MLP neurons of a small language model. Each row is named by its layer, matrix (down: output weights) and neuron, and shows model dimensions 506-601. Each number is 500 + 40 x the weight over its row's rms, rounded and kept within 0 to 999. Numbers have three digits each. A neuron's up and down rows have the sign that makes its largest values positive.
A block is one neuron, or neurons of one layer that tend to fire together. After each block is what it responds to, as a language model described it from the Wikipedia text at the highest values.

L12.down848:506488555467487439519501523526498514459507566526458498543477479561561520557457442579469543493484484576479440514460521471506484490582542507495500551478490470504504489587512451492467466510502424487551466455435426537525469516483502506556531564466487520501467534418507570503458532561474541433
L12.down941:502475476512463517525538483447517503478521463501464558417571516549423524501533537554474404453530486501450560502494482356494486523468474462468439563472502557459506515478546411496514455501502472463521524500414496495537442495489472433519455525517537464428554489462491571480491569486537569551
L12.down1293:508481557485455578515524537476518536561433584532608403535487493511514535515505478446487505518490444513572545537528482497551457484548549415498478493553520454457479439515501464432502479548545503517493443432506478534564473507466509553518478531590463505556456566442528491586453522527522491592
L12.down1300:436516496454471504526620518481556563559431489536502502439504456479531481500527491469496488455507511565499485495537470511483494526517446515563492521484516494539482537463579453443479596521531514520448476474464554524533486520486448450484433446511522464521501494481435535552501500584470410517
L12.down1428:495436472519556480557569532521455448471498503535509496493472473516537491534398498477442489551469493528466510502492477498498476538545499465427482569422433541440473505558495460566504466507553533528500541488471544501495514521437494505540463423534423498570527521513538470526533530499486474457
L12.down1738:483469437465537516571503524416511498555542442508457507526499426473478465480529494508498460524479498452528501463488491524523480493515482467588494496484543519529514500519530503520594495437564541475488470450541509515569553551508455485527474445486461540522437509343439493467456525563511534517
L12.down1770:473446500439520494558525477448483494498593514476504518495548528522548490448546523527453508527532555522542523491539477525479470474543512508563521415555454528479559528499500473452510466492523470470548504475476473549494482489458543601509473451503549490527486469443524583488518502564525473509
L12.down2555:475468488454535499580476476490465535469560504462519540496488532480500486461580476507537470491540521525515483543433496437572394487491527393498494539455526583555572492531550504414510442423498471504506499471496426525491532500519541449482474479476482496499485498524460506482459483597568554531
Description: Abstract noun completions. Final pieces or whole words of abstract nouns naming a quantity or property, often before "of", e.g. length, speed, duration, curvature.

L9.down2415:463431475500521499530516533422450442475480479484507563520553514497504535438481506475518517520499536484473555523496502491496489503479538542500493438433518537471435528551484456492444463477502492526467477487543472486523484544511382497526448478516440496442513522508458424480496554521445404509
L9.down2503:439493493545576418483484451460467448434541504485504531555512438492477545513485583550548520456457551544525502494419473494498476508504498554593519496510467512541446429557496475548520411524543431490528509517526499480536512472425494555476444485469461454457519596475465428541484587582498511443
Description: Abstract head nouns. Abstract nouns heading a noun phrase, usually after "the" and before "of"/"to", such as risk, process, difficulty, concern, history.

L9.down712:515490417499524507524518513539478476492492562541509488532501419543525473476514538568500498563466506505543555521542542466496521518476458533589478480506547527529453525554505494483493504428509535439469496490467532463477533510506423474588540469465490458475476523467463528546517337542501486523
L9.down804:494536496490465533516516477495480449455414477552496507501456502594544461449539531536574490531497524443503471488552527514550536540406458479500445528452513496462495475404565535513506476556479520501502563506470464548565504522482418538513426445493536501545507517547502567569502514538570588444
Description: Table row-start cells. First cell of a new row in pipe-formatted Wikipedia tables (results, elections, filmographies), e.g. a blank cell, year digits "20"/"19", rank numbers.

L12.down39:550499526455564429535522450539428541490462423531549491467512448526519496438512543557501512507515539467527523547530507513546498483451471506442488447448565537469504447473446512458478538517509483522504473479555497447467474398530535529465456472562531490489468547529567491474477512416500523516
L12.down49:546506476456494477477475465455598555445491561449492464482494531415527488491455513469469493512562493502476525475463493516523439479441428498527466485399490556516538597524434534554540407484492556520507497535469465514465501544533517504479505466489588442508481454546562457515480512492480480545
L12.down183:480480516409502531508482505568526456475481553500515518468514488489510465541534478451436491510505492408442537513487503468389533521551569452496535534467461512448475515501501549502446521546565502437504517530463571568599480490508442427516533538533536490573480584493528529477442448468482463531
L12.down781:523511486561606474494541488510460527570463528488519563517535462463505486483548573453492447542484480486466445481519539550498434468468507450462478430469494519479493479578480519503482476546488582488528518485485507522511536524480549553451467524531465522477474522492518457490545515511423511517
L12.down1074:466479424565466595444525479614503425518497521522500544560477483481486418490470535407535498458480423539490499454499518519474433551461528501492488422487463493499527511407466551556548518529440542514471527431501554547505492518477501585501481486472559502482477489500467522485523434508419461490
L12.down1187:491513451508504594463588537467454491454494501555470467489555532484538465516462472480442426468532494539417559600514562528449496510485488486526467479477488534495456535493498528518490523513482455447515509542548511548588516531527610588525487547536400497479480499538544501452513468478473493496
L12.down1521:460520505527460559474468491521505463492523524489541463511487444568529451509530527521515476569559465587507516524501488515458517519458542397441511509544463440492496480535473511550565489560457591510493488550445385430537458438539507469456489476523516489457533485514450586485548488492493461487
L12.down1997:482475545466517521543517479558474442515462492522456509503517475451564472479451482450518559451506571502510586555571490483512522509497425541468528489606514513453443524494464530538486476512469452474482549510505497440469570522535475500457492519402466506478526442544514534535517551529456551441
Description: Mid-word fragments in proper nouns. Word-piece tokens just after a capital-letter start of an unusual proper noun, often foreign names or codes, e.g. Zh-u, X-ia-oping, K-P-FK.

L14.down323:499579447475561466482547435469521535473579529476443502485425518524524521422499487519510454536523423498463538472594468505534524498543475508596493520506496510596496481529473464509561516496471449490482544543500552520508439570496549575491456451542515507523536485482492575476510452521517555526
L14.down342:476529453505480456572494501560551477541420440469483473510541550475563498528462533529581446527454535531442455492526487490517495507552484477508569487491499464561488478500478447441453489470467483531553486490505548518483461551474468475487498485488480558537508568485503468576494530477481430438
L14.down1408:564534503404482486464484477585540546483500530544518460515474543481492547433465482502523479482508480456540545516470565524550528465439452495518490474497473498447571450553505573484485538591487506493569526536496535530509481437493542532579554586516481464484542458467526489422493476474465507529
L14.down1899:500439506451472484506457452494459480460494530583526538518526435502476520581584474584432444453512462499492482477386477509530455559563573391478443481538513512514494489437562499428541445446512520539456503543507545465516481510514488509524495521470558563579557455502508491469525480469520489456
Description: Action noun endings. Final pieces of process or action nouns, often suffixes like -ation, -ing, -al, e.g. traction, selection, removal, release, refuelling.

L12.down301:526546509503505579528543497432568551476503532497576494517502511551489500549439500473498472456488487517444493517451539458452511572508534507557458433506470542475472563593496473545551552433511533454500530498473457461486505408475507455528446430487466501482459489442473521473419484429535531453
L12.down334:509433445507491490514488478594555540498538495498473536526566523460621404441489439521462465481502537484558491506499505473513533569505465507517555499523514491514467546532554518496489493481516508504460552482501560520483533515520431418545488528497457468551455554495470530453551476465497513549
L12.down624:540457500446516484517514551507426570479583496599554517561503470533488484518504518526505574459480492468440496512517510508552474570570532468527493550541374544453452492459436515464533528452519515509567503468494514511492491518459475487527523511551517483487532461387511407544524516467616555519
L12.down1587:514468445502499460494482453516519501468516499580536408498513517493468490482455422478539537508502512439451482504585459507504479523471478489509524471444561447431509506526501422498516527520488548491547515459476461528511433502555436465501425432508470610558502545526497427525458496444524489541
L12.down1647:534513496508523487480537496529524541469543502476475476477452488498465508442515478511522490501544451518450568526556532508512577488508478552545550525406501541482467501524512478521497588479369575518568457471528483510515478537498466545449412558474470509495539543481495505500546435491445516440
L12.down1962:454519532498421576541501495523507514497430514513531504552493580424533457518495536523522482479501530544513527468491519541504538547438489445483520487521523446497524501496450424534542537415502499478524518492515394518476583546434475500464522480536418492496456487465479539520409512493438481521
L12.down2221:477520514463525547496504485532464475532486460484481464451429537465484424508460487488495548612435508452492415535493533535491477581439526458476557450466474355472497560525506546458547570469573502468503518594495546539621545530460507437516465478477488472434535385505440485473499550472456486436
L12.down2538:491491509576449487487545462536471509450555481490500523399472553531499468447512494596530554510587511523492409529508432481452510487481402503474414430531524428504509485584484510450474471484534452435493548511531552490582397449457523548488523547452522455483543477533455479557494459497559539426
Description: Date and number punctuation. Mostly the comma after a day number in US-style dates (January 20, 1990), plus thousands commas (5,384) and day numbers before a month.

L14.down256:527468519447504529474455500502517504454535470450569499516468562544558416521457438571536529483438485447498505491500490483479510467533462464537579457472492471528484528545404559552482487541512522403558432534488519521563490503470523494458555518481493452498509590552474455483486528486490515499
L14.down630:469482483544529463486501473476486544526455501508520521454540588617501514392507472522549482483513548509453485454497533539508440482410499535490476474394546495464526483511469504504528487467506601475479466437516442480483485389476498503468469557509470445460463508474483506450450554446474564466
L14.down1497:454488466575509519521412536465568595461502562535480537609561455518482474458462514571536486512498478465475504560497481508486475493500491469514590521514497558513541526474463466445486528455477483546487482463514458410457503552520477476489525530474522448420488502508466607467465577514534487508
L14.down2203:531549512530537524444528462495545516516435510498513540485534487462520488473551486596594486468538502490497493636528505495471542514520527485502532486502509553492444496498502492495522518444533542513432483515462560483493442505425513606488490521482529474474542477520461516486456542470408554494
Description: Space after month names. The space right after a month name in written dates, just before the day number (March 2, August 16), especially in death dates, plus occasional commas and $ signs.

L9.down513:610514450463490578495565543495445453499515481465463467480541484505493485493537449506510468416481512531470474504547516497552501498510475482464552521429547467496496545498498485477527481384511521575553549501480526502549512532511511513500449532431473486530460530480487482483489550432597501508
L9.down802:501402495503514504510449504481472536549547558449414445453472453524557490497491516492512608437495537447516511485574413504502512556472511470523434413455473476520457525516451540480545468505473447526546547495485492530466425507515490529476470494530526472527411461647506494526486516480474474478
Description: Month names in dates. Month names inside dates, usually after on, in, or a day number, e.g. on March 1, 25 October 2024; occasionally after, and.

L14.down1227:524479506483498506517497517445542547523473546456524466516510466506465502462591631482533569508537508505497503497574508498512492445446432519529493580449505503479567401495459489439480539493484487471464544484476472477537473500503468517398530438488511471456509493522498501559492486435508477476
L14.down1270:508473502549507511480452506440533504503485510511507543548551473502469481532466439499481514490552513478533531539611434544425531432410482523549597495472471450559571500509549475490494583480522481500588454516539450586523527508453493542496455518485505535518516613438485407519499508476585516525
L14.down1383:518535469508507492503456498472514524526485499558510492467514528485544603484499618513518554440464469505505508553487390493504407521526457563572494530526561470567537473572439545456545475478480540532457435445435467525518514502478510489473450514537470485448527514507520468502446579509466541492
L14.down1935:492465495536507536516535461520483503494520543520494480513490508555441488513502515568477514490464464473496435448560542600423492556497501535401523515521512485529468450543510496452459453514507539485547516514516502577497604454530423454525525490487479410509422491453458515488419485473450510526
Description: Abbreviation periods. Periods ending abbreviations that stop a sentence from ending, as in No. 17, initials like C. and L., and Vol.; also States after United.

L12.down531:566454479499539532527468485443507504487512489494506515567501534498531448455530452499504550425477439505517467470458569526505540544498478502484506493481490432465560557456488508529482481550518513453486476468539526460492573480503507536516523433472514531571479546464510535440517473455467445555
L12.down548:533498500505443506441529500536491508531501503533485443511567512562454509507510493505526525455538489487543497498533445528597479479546483485436492447558450470511455461432440429499487470543527541448445490457526552454533496482451447550518498536519466464485466509566538452585537564603478438468
L12.down973:515518453471496534565520461486441534506549500474490492493508533451609491534449561542474485473539440468450512497529537485520422548512508531503468509460510492538513534456518506502489572502506549523604495536517517487526564473481477574430503425441493541476482459615519394485587507482487429530
L12.down1090:520444497562546550508535435505459513517527512510431542511546477528525472486564334528481512546536476472506481501468499480542528494510513497507481503571526496482509546536481455541434530473490464477523483552549447472497488426515423452560534546493520430543449498442490514468588487486540480504
L12.down1709:478446452445500470528541513605543589524432526467549473436471529526488484569520498500480484532477446517515506461529445548525531534516515445413483532523511519567497477564533507419504506519542454492507588503483457502497451511580456467496523527541524533451418503514492541542549459433544574488
L12.down1715:525554457446442492517438519501452474426525473562529502413420485507520486534457459514465490488488516514512510535543421485519483471560462481535545488456475591470496514544501478433528517508595563487460549477454565502467448447539446499541506490454464538407530444611471577438499486549489566458
L12.down2489:461538543571489399471465497551593520532409498573549543437495517484534503530458494504464493502531458468460511439388438470479534525495520543534473523471516532546446531496518488473543515504450530497541512458519472532612482469439505469501556477461476443493463527495565436501451515500548484492
L12.down2527:557503457541482471477462445562475456512452523543546470474517371513487498501505504476459492533475518499472524525610541519540439452531484501506463524503535444511506466526422472466485491536500529436567527557521510500502487501440521576523517541514509567516461458533532583495502463493533434562
Description: Table row number slot. The space or number token right after a table row's opening pipe, where a rank or track number starts (e.g. "| 4 |", "| 35 |"), plus a few weak section-heading and mid-word pieces.